{
  "num_hidden_layers": 8,
  "num_attention_heads": 4,
  "num_key_value_heads": 1,
  "head_dim": 64,
  "vocab_size": 2048,
  "init": "normal",
  "init_std_qkv": 0.0198,
  "init_std_down": 0.00496,
  "lr_head": 0.00333,
  "schedule": "wsd",
  "decay_fraction": 0.841,
  "decay_shape": "linear",
  "doc_mask": true
}
MLP neurons of a small language model. Each row is named by its layer, matrix (up: input weights) and neuron, and shows model dimensions 96-191. Each number is 200 + 20 x the weight over its row's rms, rounded and kept within 0 to 999.
Before each neuron's rows, "fires on" lists the tokens most often at its 100 highest values on Wikipedia text that the model never trained on.

fires on: "w", " com", " describ", " al", " comp", " Z"
L2.up772,219,183,204,190,198,211,197,222,215,206,199,187,226,204,202,189,216,168,205,178,221,190,200,198,196,178,185,199,204,186,161,198,190,190,209,180,150,230,238,212,217,205,235,189,206,210,217,239,158,201,204,203,214,195,207,201,226,174,151,217,221,214,163,203,217,198,230,202,214,227,205,203,182,170,188,212,185,207,217,187,180,186,175,219,210,181,237,211,170,213,216,221,235,187,177,218

fires on: " United", "oc", "ark", "ov"
L2.up973,223,200,189,216,201,192,204,180,213,240,211,173,186,176,239,222,230,190,183,190,186,212,201,227,192,200,204,184,215,187,195,223,174,208,191,179,217,200,190,245,216,201,191,176,198,194,185,219,198,182,191,248,211,198,160,167,202,185,201,211,220,184,173,214,215,189,209,222,194,196,231,205,174,208,230,226,229,178,165,174,224,185,183,218,175,188,236,216,226,204,208,191,230,193,184,190

fires on: "st", "ust", " place", " Award", "ult"
L2.up977,194,199,209,166,198,174,186,221,186,200,207,209,168,188,185,188,215,189,181,235,176,202,212,223,189,201,193,210,221,201,199,215,207,213,193,212,221,202,208,199,176,207,180,160,208,163,190,197,200,166,188,200,229,181,177,186,198,206,198,161,196,206,248,214,185,184,207,218,200,200,229,221,218,168,215,193,192,182,179,194,194,180,185,210,203,160,180,218,183,195,219,210,195,214,219,216

fires on: "and", "way", "et", "ate"
L2.up897,214,214,198,191,192,172,185,212,228,180,198,202,148,212,228,179,184,231,202,194,235,194,180,196,196,187,222,173,203,199,173,180,185,225,216,186,197,178,182,238,181,205,186,191,206,200,197,208,164,174,208,194,165,195,205,201,209,212,174,222,209,171,218,208,170,219,203,196,223,150,234,194,201,190,207,202,180,194,165,200,229,198,215,242,194,207,217,214,205,195,226,215,211,209,184,227

fires on: "ve", " sur", "ir", "ere", "ie", "ike"
L2.up617,200,239,210,221,193,200,173,210,222,162,192,212,186,191,218,213,189,157,229,197,176,199,178,182,177,187,205,185,189,203,185,207,214,173,209,228,216,228,190,178,193,193,224,170,197,209,180,245,173,200,210,216,186,199,216,212,202,217,217,240,210,200,181,199,193,173,209,151,184,182,240,163,215,208,228,195,220,202,188,206,183,189,196,195,162,185,231,218,197,183,181,208,215,213,167,181

fires on: " g", " k", " by"
L2.up449,206,205,165,208,169,233,218,173,200,191,212,176,204,207,176,203,189,161,222,223,213,210,191,227,191,233,161,163,183,171,205,198,205,182,221,193,174,216,220,163,178,212,221,214,222,211,195,181,199,226,193,182,195,199,185,186,203,197,191,194,205,180,202,194,195,207,204,184,188,206,207,175,221,203,200,200,192,207,179,231,189,230,203,204,209,209,173,205,197,230,234,220,205,214,208,240

fires on: "'", ".\"", " million", "’", "illion", "$"
L2.up581,200,185,182,190,186,169,196,184,196,240,223,206,202,200,215,205,209,141,188,221,190,212,228,180,139,239,220,227,200,218,184,230,177,176,191,158,175,167,181,227,167,221,185,215,174,214,189,200,175,160,179,197,200,237,212,222,208,234,201,221,163,182,229,204,206,196,211,175,183,188,233,210,219,214,221,206,178,181,230,198,208,185,189,221,210,192,214,175,203,192,204,197,176,171,216,188

fires on: ":", " requ", ");", "ade", ":\n", " include"
L2.up659,210,192,186,202,207,229,149,158,250,210,202,186,154,212,234,187,182,200,221,177,206,190,207,184,193,165,193,190,186,202,196,189,203,189,188,217,231,202,201,237,213,227,182,189,228,223,204,169,189,224,203,234,216,166,185,224,202,170,194,198,238,209,251,150,181,204,223,221,227,188,238,183,188,178,198,187,192,201,189,222,177,228,206,201,223,212,179,174,228,216,210,204,224,148,184,185

fires on: " M", " house", " r", "/", " m", " pl"
L2.up305,181,226,183,214,176,166,221,227,211,189,220,209,184,162,215,199,210,179,197,213,191,212,187,198,152,196,205,200,194,229,202,211,163,187,209,201,203,186,185,224,213,216,196,171,206,242,192,190,191,203,222,248,187,175,198,179,233,227,210,227,175,213,217,201,233,229,212,207,205,163,174,189,226,179,220,246,168,210,182,198,208,217,196,208,188,201,210,202,163,226,186,208,206,200,195,188

fires on: " name", " as", " son", " district", " medal"
L2.up913,225,200,217,205,173,174,169,208,187,194,224,176,204,184,208,194,206,196,191,191,255,203,211,176,211,220,203,200,217,209,181,187,174,206,217,203,232,217,249,193,221,169,262,159,196,223,183,242,192,218,196,202,227,198,202,187,204,188,203,199,185,150,194,188,193,179,196,197,211,177,205,189,203,192,173,204,201,194,188,209,220,212,231,187,191,197,200,220,225,186,207,183,224,207,196,209

fires on: " p", ":", " c", " series", " organ", " |"
L2.up465,198,164,194,189,194,191,172,228,190,200,229,193,186,202,177,171,209,179,192,215,224,202,176,164,182,250,167,191,205,200,175,200,172,186,237,187,174,193,190,211,191,192,226,189,184,181,188,196,195,172,196,194,200,225,213,192,223,201,210,194,196,191,242,228,206,205,201,193,211,220,206,159,205,175,175,197,227,197,209,221,222,196,211,179,206,218,184,197,226,193,194,235,180,195,254,217

fires on: "ost", " add", "P", "T", "areer"
L2.up153,182,235,142,194,235,226,188,166,228,185,174,229,194,183,206,202,217,206,191,195,206,227,228,191,199,199,210,230,193,188,181,199,200,207,189,227,169,226,212,213,202,207,222,175,235,221,184,255,176,170,227,197,210,198,206,180,188,215,183,211,205,189,166,244,183,215,201,177,231,197,227,197,196,217,185,218,208,224,203,197,195,211,209,219,184,212,166,212,192,219,170,212,209,226,256,193

fires on: "ov", "ific", " feat", " k", " p", " by"
L2.up324,204,185,188,234,156,239,189,150,224,184,210,223,211,226,213,196,169,258,222,205,222,226,192,197,179,222,187,177,173,160,201,171,194,157,191,183,193,205,182,201,188,183,177,210,208,182,233,196,181,236,205,198,193,209,205,199,195,210,225,232,186,173,221,212,227,191,197,201,171,192,208,131,212,191,206,173,193,203,239,191,215,211,195,231,176,186,222,190,198,237,187,202,199,189,190,207

fires on: " th", " ear", "A", " before", " after", " lead"
L2.up417,202,185,201,197,197,203,213,204,197,249,207,212,211,193,203,150,172,217,187,212,210,237,189,210,171,200,204,177,236,186,199,183,208,228,200,174,204,194,204,194,196,195,190,173,210,218,231,154,207,205,192,207,189,228,210,197,181,202,214,224,208,180,169,181,175,178,196,211,161,209,174,228,201,204,188,185,218,185,206,181,175,202,211,208,205,193,216,208,203,216,185,233,221,193,165,227

fires on: " or"
L2.up302,184,187,183,181,187,196,209,217,219,207,173,179,206,194,219,174,220,205,215,212,203,184,223,176,207,215,202,224,186,197,188,207,201,192,183,189,207,238,179,188,181,199,205,203,195,222,213,202,192,169,205,230,235,214,171,193,207,233,182,176,215,190,247,181,235,220,186,197,235,174,202,182,225,220,229,217,203,184,195,197,206,190,214,233,202,235,179,206,207,196,213,184,200,185,203,176

fires on: "o", "us", "ius", " ele", "io", " y"
L2.up886,201,207,189,223,184,245,193,185,224,158,194,216,220,216,214,207,210,177,194,215,183,200,192,169,202,200,162,202,203,204,227,182,186,178,192,210,186,224,217,196,198,201,177,222,163,182,222,190,194,221,214,239,217,207,185,211,212,184,227,215,199,193,204,222,200,215,150,180,170,184,187,199,232,230,206,219,186,229,202,223,198,213,165,194,168,237,180,249,256,225,183,214,207,179,199,221

fires on: " Y", " Year", " Mar", "re", " February", " Le"
L2.up737,180,193,203,150,205,235,155,225,229,196,208,208,182,219,204,192,208,207,214,177,199,180,202,204,170,218,214,201,221,202,190,176,181,258,219,188,217,239,199,224,225,199,199,203,226,199,234,218,187,162,192,218,207,181,191,183,220,204,162,212,220,200,219,203,232,188,196,211,218,210,206,183,201,194,219,198,182,228,198,182,167,194,169,209,183,211,182,177,245,158,216,236,211,164,198,189

fires on: "R", " company", "ident", "ctor"
L2.up218,205,181,184,192,202,153,162,179,160,193,198,205,187,196,222,196,246,188,197,206,179,244,179,212,156,189,190,214,205,173,195,220,174,222,190,232,194,233,207,215,164,193,155,202,232,204,197,208,166,199,193,222,175,226,194,210,236,204,231,194,189,235,211,221,209,206,192,212,165,211,181,195,236,191,196,221,183,190,202,177,166,178,189,227,178,202,233,191,222,231,171,185,211,142,201,223

fires on: " p", " that", " \"", " T", "tal", " who"
L2.up79,228,179,221,192,223,213,190,191,212,193,209,207,180,207,219,207,163,204,207,220,194,221,199,218,222,203,187,161,224,240,183,234,171,202,171,201,196,246,213,205,217,216,204,184,175,208,224,212,195,155,167,179,179,189,175,197,218,192,185,185,203,189,214,222,185,184,218,189,199,207,184,148,190,193,218,203,254,215,197,226,209,232,205,254,196,174,205,210,201,187,186,203,158,206,204,232

fires on: "at", "tt", " they", " No", "sc"
L2.up767,210,153,190,208,213,208,183,228,218,186,194,188,218,204,182,197,195,230,190,188,195,219,211,190,182,200,185,209,190,190,193,202,216,191,194,191,185,201,215,207,200,217,187,216,195,182,163,191,175,221,216,210,189,195,194,220,197,216,202,197,205,222,191,224,198,207,204,200,160,226,196,212,209,222,222,181,223,160,231,183,212,175,193,205,194,204,179,189,183,220,182,231,170,207,201,223

fires on: " com", " them", "ten", " him", " it"
L2.up89,190,226,213,203,195,203,203,183,246,206,170,192,152,223,177,206,173,195,200,229,206,191,181,206,189,159,188,174,200,217,193,212,190,186,202,181,177,199,205,207,213,216,212,217,217,186,222,179,223,203,166,203,209,218,224,202,164,186,216,195,181,201,199,184,175,196,227,174,204,212,186,205,195,181,206,213,207,224,206,198,188,182,170,216,236,194,199,227,191,230,232,204,145,188,228,192

fires on: "ities", "ors", "es", "ists", "ers", "els"
L2.up761,180,177,187,185,195,215,176,192,184,197,226,167,175,265,185,210,189,196,206,187,194,201,193,207,210,227,233,177,175,177,194,193,196,188,228,170,230,192,177,180,247,236,212,194,203,185,194,223,223,217,187,196,224,218,206,221,162,194,201,203,187,203,216,178,176,200,227,217,190,176,185,218,211,186,201,186,216,158,208,215,187,182,196,184,202,203,196,203,197,195,192,165,195,192,225,206

fires on: " ", " (", "\n\n", ")", ")\n\n"
L2.up514,199,186,187,202,197,214,156,197,194,184,210,161,217,191,208,204,199,188,226,182,169,171,225,190,207,219,227,203,233,216,193,204,196,236,200,221,165,187,195,191,199,185,207,178,216,231,191,214,213,216,218,208,215,218,162,158,207,179,173,188,213,183,230,204,210,179,203,184,193,181,186,183,218,169,215,186,184,219,185,248,186,266,241,173,201,181,225,199,205,188,171,169,188,190,189,205

fires on: " sc", " ev", "sc", " ad", " En"
L2.up57,199,188,184,198,179,208,177,249,193,189,182,183,165,233,179,199,232,202,214,194,224,222,185,209,210,230,168,202,218,206,174,168,212,201,217,170,213,238,238,229,215,197,205,171,172,243,212,201,174,208,188,246,186,175,192,217,228,192,197,191,181,236,209,188,180,150,222,187,188,192,193,188,184,250,221,199,208,185,211,210,251,242,205,212,206,170,207,209,202,210,197,210,176,216,197,220

fires on: "ire", "ice", "ence", "ime", "ia"
L2.up683,176,205,200,208,205,199,188,212,215,207,181,195,197,190,162,233,184,209,179,208,218,223,218,237,183,185,199,247,222,229,193,164,187,217,189,219,221,203,198,188,210,242,202,207,220,146,238,211,211,160,230,218,208,177,185,192,209,157,139,185,202,201,207,199,192,243,219,217,192,164,209,190,221,217,178,209,213,193,203,221,204,230,202,208,191,199,193,184,203,204,172,194,223,186,188,238

fires on: " to", "=", " v", " over", "-", " is"
L2.up520,196,201,179,192,217,186,178,195,204,196,190,198,233,243,219,203,215,213,187,223,229,203,206,188,205,188,186,204,219,180,209,153,204,171,224,195,209,187,185,215,191,174,206,193,217,219,235,172,198,184,199,205,220,204,212,195,187,191,201,210,177,207,195,194,159,173,221,199,202,202,203,201,166,186,200,235,192,214,206,201,200,202,193,229,192,217,226,205,216,241,216,238,225,191,208,194

fires on: " sc", " ag", " cor", " colle", " b", " Col"
L2.up488,230,221,180,199,216,164,166,225,212,211,189,196,223,206,168,190,191,197,222,234,195,187,216,205,203,214,221,190,192,201,200,193,186,192,198,227,218,221,159,177,177,211,213,198,201,205,181,203,205,189,214,202,172,182,179,219,231,218,196,193,206,172,223,195,227,186,180,183,205,185,197,195,178,179,228,211,215,198,203,205,212,187,201,217,232,202,193,193,207,219,204,253,174,209,230,224

fires on: "ales", "isc", "adio", "mp", "levision", "ideo"
L2.up735,179,202,214,185,212,208,189,223,162,213,148,159,176,163,225,212,213,227,185,191,203,197,181,183,205,175,206,192,197,217,178,151,191,214,209,181,185,240,225,212,220,179,201,215,180,173,179,211,227,210,226,219,210,204,212,201,220,189,197,184,187,178,234,192,162,211,221,258,213,203,184,211,180,237,188,211,172,206,199,195,194,206,238,200,217,191,214,172,195,213,221,230,185,180,218,187

fires on: " c", " C", "C", " km"
L2.up215,197,197,195,208,200,197,212,195,192,204,202,159,196,192,207,232,201,184,176,266,221,194,199,221,201,178,191,221,237,204,226,203,199,153,207,212,171,208,229,224,203,218,161,215,214,175,226,207,207,205,189,206,193,197,196,218,211,169,174,214,216,212,236,186,158,214,153,237,196,170,186,194,201,190,209,199,200,203,207,218,209,234,204,200,161,206,209,201,189,193,211,198,200,183,171,203

fires on: " oper", "uk", "af", " compet"
L2.up235,232,178,235,193,227,188,211,179,229,243,201,191,193,215,188,199,183,178,184,192,201,231,237,225,162,165,184,211,185,204,218,211,199,195,180,198,181,203,210,212,202,253,208,217,209,190,177,228,193,181,158,172,199,182,246,204,224,234,194,196,225,188,224,228,184,199,220,182,186,207,203,187,193,212,179,187,189,215,212,182,180,215,203,217,189,193,174,231,236,180,228,201,234,240,259,220

fires on: " Ar", "imes", " I", " since", " R"
L2.up432,187,189,183,222,222,184,171,193,215,192,200,186,217,206,193,187,183,185,194,196,173,203,188,213,149,181,200,225,211,177,187,191,213,204,165,184,160,206,220,165,217,204,209,245,209,219,182,200,178,191,237,188,199,183,218,205,251,203,190,183,203,193,200,228,214,195,205,199,238,171,181,211,209,206,194,203,246,187,211,209,201,183,199,195,230,198,191,219,177,181,204,185,186,219,196,191

fires on: " such", " their", "\n", " also", "ary", "ious"
L2.up573,217,197,213,190,211,229,162,182,206,190,224,211,199,205,199,217,206,234,171,171,197,162,195,218,205,189,195,196,192,190,203,173,218,174,208,187,217,212,230,204,210,176,210,223,235,221,206,210,202,217,159,211,221,188,147,230,169,202,169,226,234,214,199,218,191,181,223,209,188,207,212,120,208,230,215,213,194,184,180,175,222,188,216,192,177,234,218,196,185,207,193,176,241,192,193,188

fires on: " r", " cap", " appear", "===\n\n"
L2.up113,198,235,179,200,193,197,178,198,216,192,247,219,190,200,203,173,213,154,227,188,207,223,181,211,194,232,227,160,190,236,210,188,211,210,205,210,201,200,218,187,231,200,210,198,193,204,172,185,208,205,165,208,217,232,179,178,214,184,213,158,192,154,178,195,225,212,243,175,183,198,183,207,190,208,167,210,194,210,219,214,197,227,203,187,201,204,250,169,217,238,229,200,195,199,177,195

fires on: " and", " with", " c", " him", "led", " o"
L2.up52,181,212,207,222,193,193,212,231,198,235,194,203,175,202,191,212,207,192,203,209,182,220,187,167,224,216,173,193,204,189,212,212,169,209,197,177,201,204,235,189,176,237,204,199,200,207,199,175,214,197,201,234,199,170,222,200,193,214,202,229,191,239,174,177,208,185,193,217,217,181,223,173,193,194,213,206,168,180,182,208,220,203,168,205,202,218,250,185,205,187,193,172,181,186,218,196

fires on: "ver", " def", " adv", " career", " team", " player"
L2.up263,211,190,188,209,225,200,215,223,231,191,165,184,247,205,217,207,216,224,205,199,202,183,204,213,212,181,223,152,210,188,154,201,150,190,203,202,205,192,223,189,210,189,222,219,188,204,224,159,183,189,221,197,213,208,221,223,206,200,187,209,171,187,203,191,215,185,246,209,194,206,209,193,212,168,178,179,194,179,226,197,208,200,219,186,210,211,194,219,163,204,178,171,205,205,233,190

fires on: " |\n", " com", " sign", " pl", " serv"
L2.up177,205,183,222,195,199,225,221,194,208,190,204,214,210,188,235,183,188,198,199,223,207,169,172,199,162,151,159,171,148,212,222,207,188,223,160,227,199,213,197,191,197,220,196,204,202,176,201,188,199,230,158,212,216,184,204,216,201,204,234,191,187,207,214,191,201,199,226,221,230,212,170,197,230,185,183,203,192,215,229,205,201,231,222,187,214,209,242,180,247,182,191,206,183,193,209,199

fires on: ".", " the", " he", " his", " that", "s"
L2.up802,210,203,216,194,188,210,215,216,236,234,181,186,203,170,212,203,201,217,247,201,215,212,154,195,213,186,243,214,186,157,184,217,208,199,223,173,217,206,211,196,180,197,201,182,158,204,194,233,172,202,175,235,201,185,224,199,204,187,200,180,178,193,168,204,196,181,203,244,200,173,193,181,203,208,206,215,202,200,210,191,243,215,174,197,222,240,170,188,210,185,177,199,197,185,208,195

fires on: " pol", " n", " con", "oc", "ily", "ald"
L2.up511,217,207,195,163,157,185,202,202,193,150,165,234,206,168,182,201,227,178,214,194,144,210,190,176,216,195,246,200,207,213,195,204,177,188,177,192,185,204,217,191,192,164,180,182,195,183,190,165,217,226,195,169,182,193,229,202,216,181,172,171,187,191,176,219,177,215,212,212,210,215,214,207,208,206,202,199,226,164,205,195,191,156,193,214,215,171,235,214,172,217,168,178,168,210,174,186

fires on: " r", " R"
L2.up444,182,230,198,212,171,181,187,193,221,174,237,177,216,182,198,189,183,200,208,246,196,233,189,207,181,165,210,202,196,175,201,213,174,162,207,234,204,195,200,193,181,197,203,208,178,194,204,200,161,224,198,237,203,207,169,199,234,171,210,177,211,183,211,196,204,176,241,185,190,151,198,216,229,218,203,219,240,216,214,181,208,201,188,195,144,207,196,226,200,209,186,215,176,214,208,217

fires on: "es", " made", " Des"
L2.up188,190,180,206,194,183,202,224,166,211,194,210,167,229,190,205,212,188,210,157,226,163,198,182,175,216,253,230,203,212,220,213,199,168,196,171,222,203,193,205,196,176,218,185,210,237,203,204,195,165,184,151,213,216,185,179,220,194,209,211,203,201,213,182,212,201,193,198,211,224,234,215,196,199,171,227,205,223,199,197,206,165,217,200,186,190,195,200,158,202,188,191,229,180,213,186,166

fires on: " educ", "ife", " r", "outh", " gr"
L2.up78,206,196,211,218,211,176,203,174,199,184,203,212,222,197,223,158,195,210,215,202,220,224,186,223,172,207,180,200,197,207,190,212,205,184,199,242,206,180,225,173,199,181,222,183,183,185,170,205,184,187,182,237,224,225,196,206,208,155,173,214,216,179,204,209,210,183,198,169,193,215,207,172,215,202,176,221,229,202,159,176,252,188,201,207,196,168,232,216,211,256,200,174,246,177,199,205

fires on: "ill", " st", " cl", "2", " set", "un"
L2.up628,243,220,164,204,212,185,186,226,192,187,200,202,194,173,220,157,215,228,188,200,217,177,213,195,160,210,238,196,234,187,192,168,163,203,187,204,195,207,195,198,188,189,179,227,184,221,223,232,204,211,229,226,186,176,156,191,182,209,206,217,195,206,196,224,219,185,206,210,236,187,181,182,232,194,188,213,167,242,216,211,134,227,214,184,207,196,209,189,209,226,231,206,181,207,186,199

fires on: " inv", " exp", " result", " Russ", " bel", " requ"
L2.up486,191,193,212,175,189,173,207,177,225,199,222,175,187,158,239,186,225,200,200,199,172,207,197,196,243,182,182,193,216,175,195,206,151,210,148,199,200,203,202,185,186,226,202,198,223,187,209,192,211,178,210,186,205,159,184,227,245,178,179,245,195,208,233,187,237,197,200,227,159,189,143,206,176,202,212,216,207,229,198,196,218,164,200,196,227,212,210,212,230,182,173,199,194,165,202,214

fires on: " was", " sign", " during", " a", " ag", " made"
L2.up898,186,206,200,219,176,203,204,212,246,214,224,201,239,221,227,184,234,162,178,214,205,222,187,200,198,204,231,187,217,179,213,211,179,203,212,185,187,163,234,187,189,189,212,194,205,184,234,194,204,182,166,202,202,158,180,189,183,249,244,205,212,199,211,217,191,179,199,221,165,206,197,167,195,218,187,218,216,237,207,227,201,207,159,224,227,216,197,157,230,198,220,202,184,191,207,177

fires on: " with", " had", " took", " by", " received", " Per"
L2.up820,177,191,208,184,203,193,215,174,217,173,180,178,196,204,193,219,181,192,210,220,208,208,200,184,205,238,210,185,226,162,188,167,223,179,194,204,189,203,214,194,202,195,172,206,220,209,216,188,171,216,237,189,178,140,215,203,233,184,203,183,187,197,233,188,210,209,243,217,230,204,190,238,185,206,179,182,157,209,203,241,218,216,245,174,161,214,224,189,191,190,184,196,177,189,189,197

fires on: " par", " inter", " b", " ag", " ch", " c"
L2.up165,206,178,205,206,226,199,186,229,232,211,207,209,240,220,203,187,197,200,211,265,211,211,202,182,203,229,161,185,230,230,242,201,175,168,200,190,189,182,217,177,163,212,224,194,176,178,222,205,169,215,160,185,188,193,197,170,212,201,177,201,195,204,184,213,197,190,202,197,194,195,191,195,188,208,197,207,200,222,195,208,192,211,209,208,219,197,210,180,196,193,164,216,174,220,174,205

fires on: " by", "hed", "aving", " to"
L2.up946,201,222,214,198,178,208,231,185,178,174,185,189,199,177,179,222,229,209,211,203,240,235,208,203,201,220,165,206,234,212,174,180,193,204,169,206,194,224,240,223,188,153,207,180,204,234,231,202,198,210,202,190,151,214,189,168,248,176,220,216,195,211,172,209,178,212,178,196,182,158,159,198,208,183,184,189,203,206,216,202,193,196,188,187,218,225,216,170,174,233,229,215,197,228,164,220

fires on: " sp", " v", " em", "osp", " prom", " sup"
L2.up148,212,214,206,216,210,210,192,234,236,197,151,211,187,199,190,204,181,189,166,196,184,245,175,200,221,209,202,191,195,224,181,164,166,191,198,200,190,205,192,201,194,170,199,163,193,198,211,189,259,185,194,209,195,209,197,178,241,221,180,168,200,188,224,264,215,179,194,180,230,168,183,212,203,217,223,196,166,177,208,202,223,186,237,242,193,213,187,215,205,209,176,201,218,189,211,199

fires on: " T", "T"
L2.up604,190,178,200,151,162,229,181,166,220,219,189,201,191,224,197,206,206,170,240,178,200,211,203,238,215,180,190,198,207,218,191,234,166,190,177,225,184,248,235,207,218,201,184,160,181,207,218,222,172,199,187,228,235,210,228,226,215,155,198,178,207,171,190,195,184,218,196,175,183,204,194,215,218,192,190,193,201,194,178,204,201,232,193,227,197,203,181,216,163,184,195,227,196,223,220,180

fires on: " count", " ro", "orn", "ether", "ank", " under"
L2.up82,202,196,212,221,190,232,197,156,184,199,212,181,197,200,184,216,185,165,213,177,255,175,191,210,197,198,227,213,200,224,206,207,181,145,202,217,222,176,174,172,179,188,178,262,164,195,193,206,174,193,209,198,187,241,199,214,210,176,192,222,170,190,241,193,204,199,192,203,200,202,181,232,200,188,182,191,200,183,208,194,201,226,211,214,222,201,175,224,208,212,196,213,211,195,205,216

fires on: " tr", " Mc", "gr", " Bro"
L2.up614,165,231,208,210,250,191,188,184,198,218,181,189,174,154,197,221,175,209,226,181,175,186,189,193,185,193,201,208,187,215,201,215,166,190,218,245,172,217,216,215,253,180,198,197,200,219,170,199,199,208,195,188,203,179,196,207,199,196,205,258,191,230,209,241,199,195,198,206,185,191,172,212,227,188,138,203,183,181,177,182,197,209,208,200,228,225,205,209,198,198,217,211,194,181,195,211

fires on: ")", "oard", "ical", " also", "iness", "als"
L2.up836,176,171,241,216,225,179,192,206,182,188,167,179,151,196,190,223,196,217,176,217,228,238,180,195,206,185,190,188,207,207,180,205,214,228,203,183,221,198,215,231,178,197,211,211,210,174,209,205,212,195,189,206,215,203,167,203,166,222,191,219,185,212,203,173,231,189,171,185,205,187,221,203,239,228,175,195,182,223,190,192,205,184,170,200,203,210,202,185,238,149,205,190,193,185,227,207

fires on: " ", "ut", " other", "ia", " spec", " |"
L2.up167,190,212,154,195,168,196,202,163,192,243,181,248,196,179,248,155,191,212,197,212,205,152,221,216,191,180,259,209,202,172,183,189,168,210,225,206,230,192,165,199,200,207,211,229,205,191,206,184,164,228,184,212,176,226,220,208,197,205,169,239,188,192,221,224,177,219,217,198,222,192,184,206,205,206,188,217,193,198,196,178,190,165,178,202,201,215,181,210,188,217,163,198,210,185,223,222

fires on: " sp", "urs", "ins", "hes", "ith"
L2.up982,205,195,226,208,213,223,191,181,197,177,187,206,217,201,220,215,192,221,214,217,207,210,237,151,199,207,210,183,224,209,164,174,178,215,216,208,181,187,204,189,187,188,222,180,228,207,195,170,199,208,213,218,191,204,199,177,244,155,176,225,194,240,195,175,190,240,220,199,196,175,189,222,211,227,226,199,170,209,214,221,198,208,211,231,180,205,198,177,216,242,204,246,167,225,224,187

fires on: " h", "h", " he", "St", " St", " H"
L2.up884,215,217,184,199,219,189,211,200,199,186,198,198,184,196,187,190,186,220,241,211,165,169,209,203,200,199,215,190,182,200,178,190,215,211,191,241,192,246,194,211,223,176,209,185,222,187,207,213,199,188,173,224,184,175,214,191,211,221,200,198,197,229,214,221,175,206,168,193,225,196,176,199,192,176,215,198,184,126,179,201,208,205,186,251,204,203,195,191,204,211,198,191,181,225,212,213

fires on: " ch", "ct"
L2.up28,229,192,178,202,175,265,189,190,214,213,217,203,196,190,197,204,194,171,195,142,203,221,192,238,152,223,226,232,197,215,195,206,210,193,216,223,195,197,217,192,173,200,182,191,181,197,208,225,184,188,201,192,182,212,188,182,166,220,200,190,225,174,188,201,191,185,239,206,179,203,221,175,222,215,190,185,199,205,184,155,199,160,211,219,178,197,198,226,193,200,171,190,195,189,191,202

fires on: ":", " |", " published", " -", " –", " —"
L2.up667,172,187,227,199,169,221,174,170,232,183,205,186,221,182,174,197,200,220,189,209,184,195,168,204,202,198,165,226,211,194,183,198,208,181,172,207,214,199,183,174,172,167,178,187,196,192,201,216,202,228,189,204,236,178,166,195,216,191,174,220,204,186,228,199,188,190,220,204,213,198,231,203,219,210,211,178,195,209,201,218,166,211,207,183,189,222,186,171,195,204,181,206,167,220,193,227

fires on: " p"
L2.up938,200,136,215,193,215,202,212,208,215,176,213,219,153,181,222,167,154,211,205,201,206,151,196,209,163,233,217,216,194,218,208,236,212,227,190,195,197,219,180,182,214,222,216,226,200,182,179,233,218,197,181,217,237,176,190,184,195,187,172,177,194,238,213,222,208,209,180,179,223,224,207,179,174,166,219,223,221,198,188,220,222,231,226,191,190,181,183,184,187,161,178,209,175,238,230,215

fires on: " I", "I", "A"
L2.up930,229,206,190,202,197,189,168,230,184,207,241,136,206,204,192,190,168,196,195,206,191,170,211,223,191,219,183,229,188,211,173,203,198,224,210,231,164,210,197,172,216,220,220,186,212,223,169,191,172,216,193,185,200,207,225,191,210,157,173,200,208,205,196,249,219,209,183,204,199,206,217,177,228,232,191,176,190,205,184,202,209,192,206,197,201,219,181,209,205,234,211,200,190,217,244,194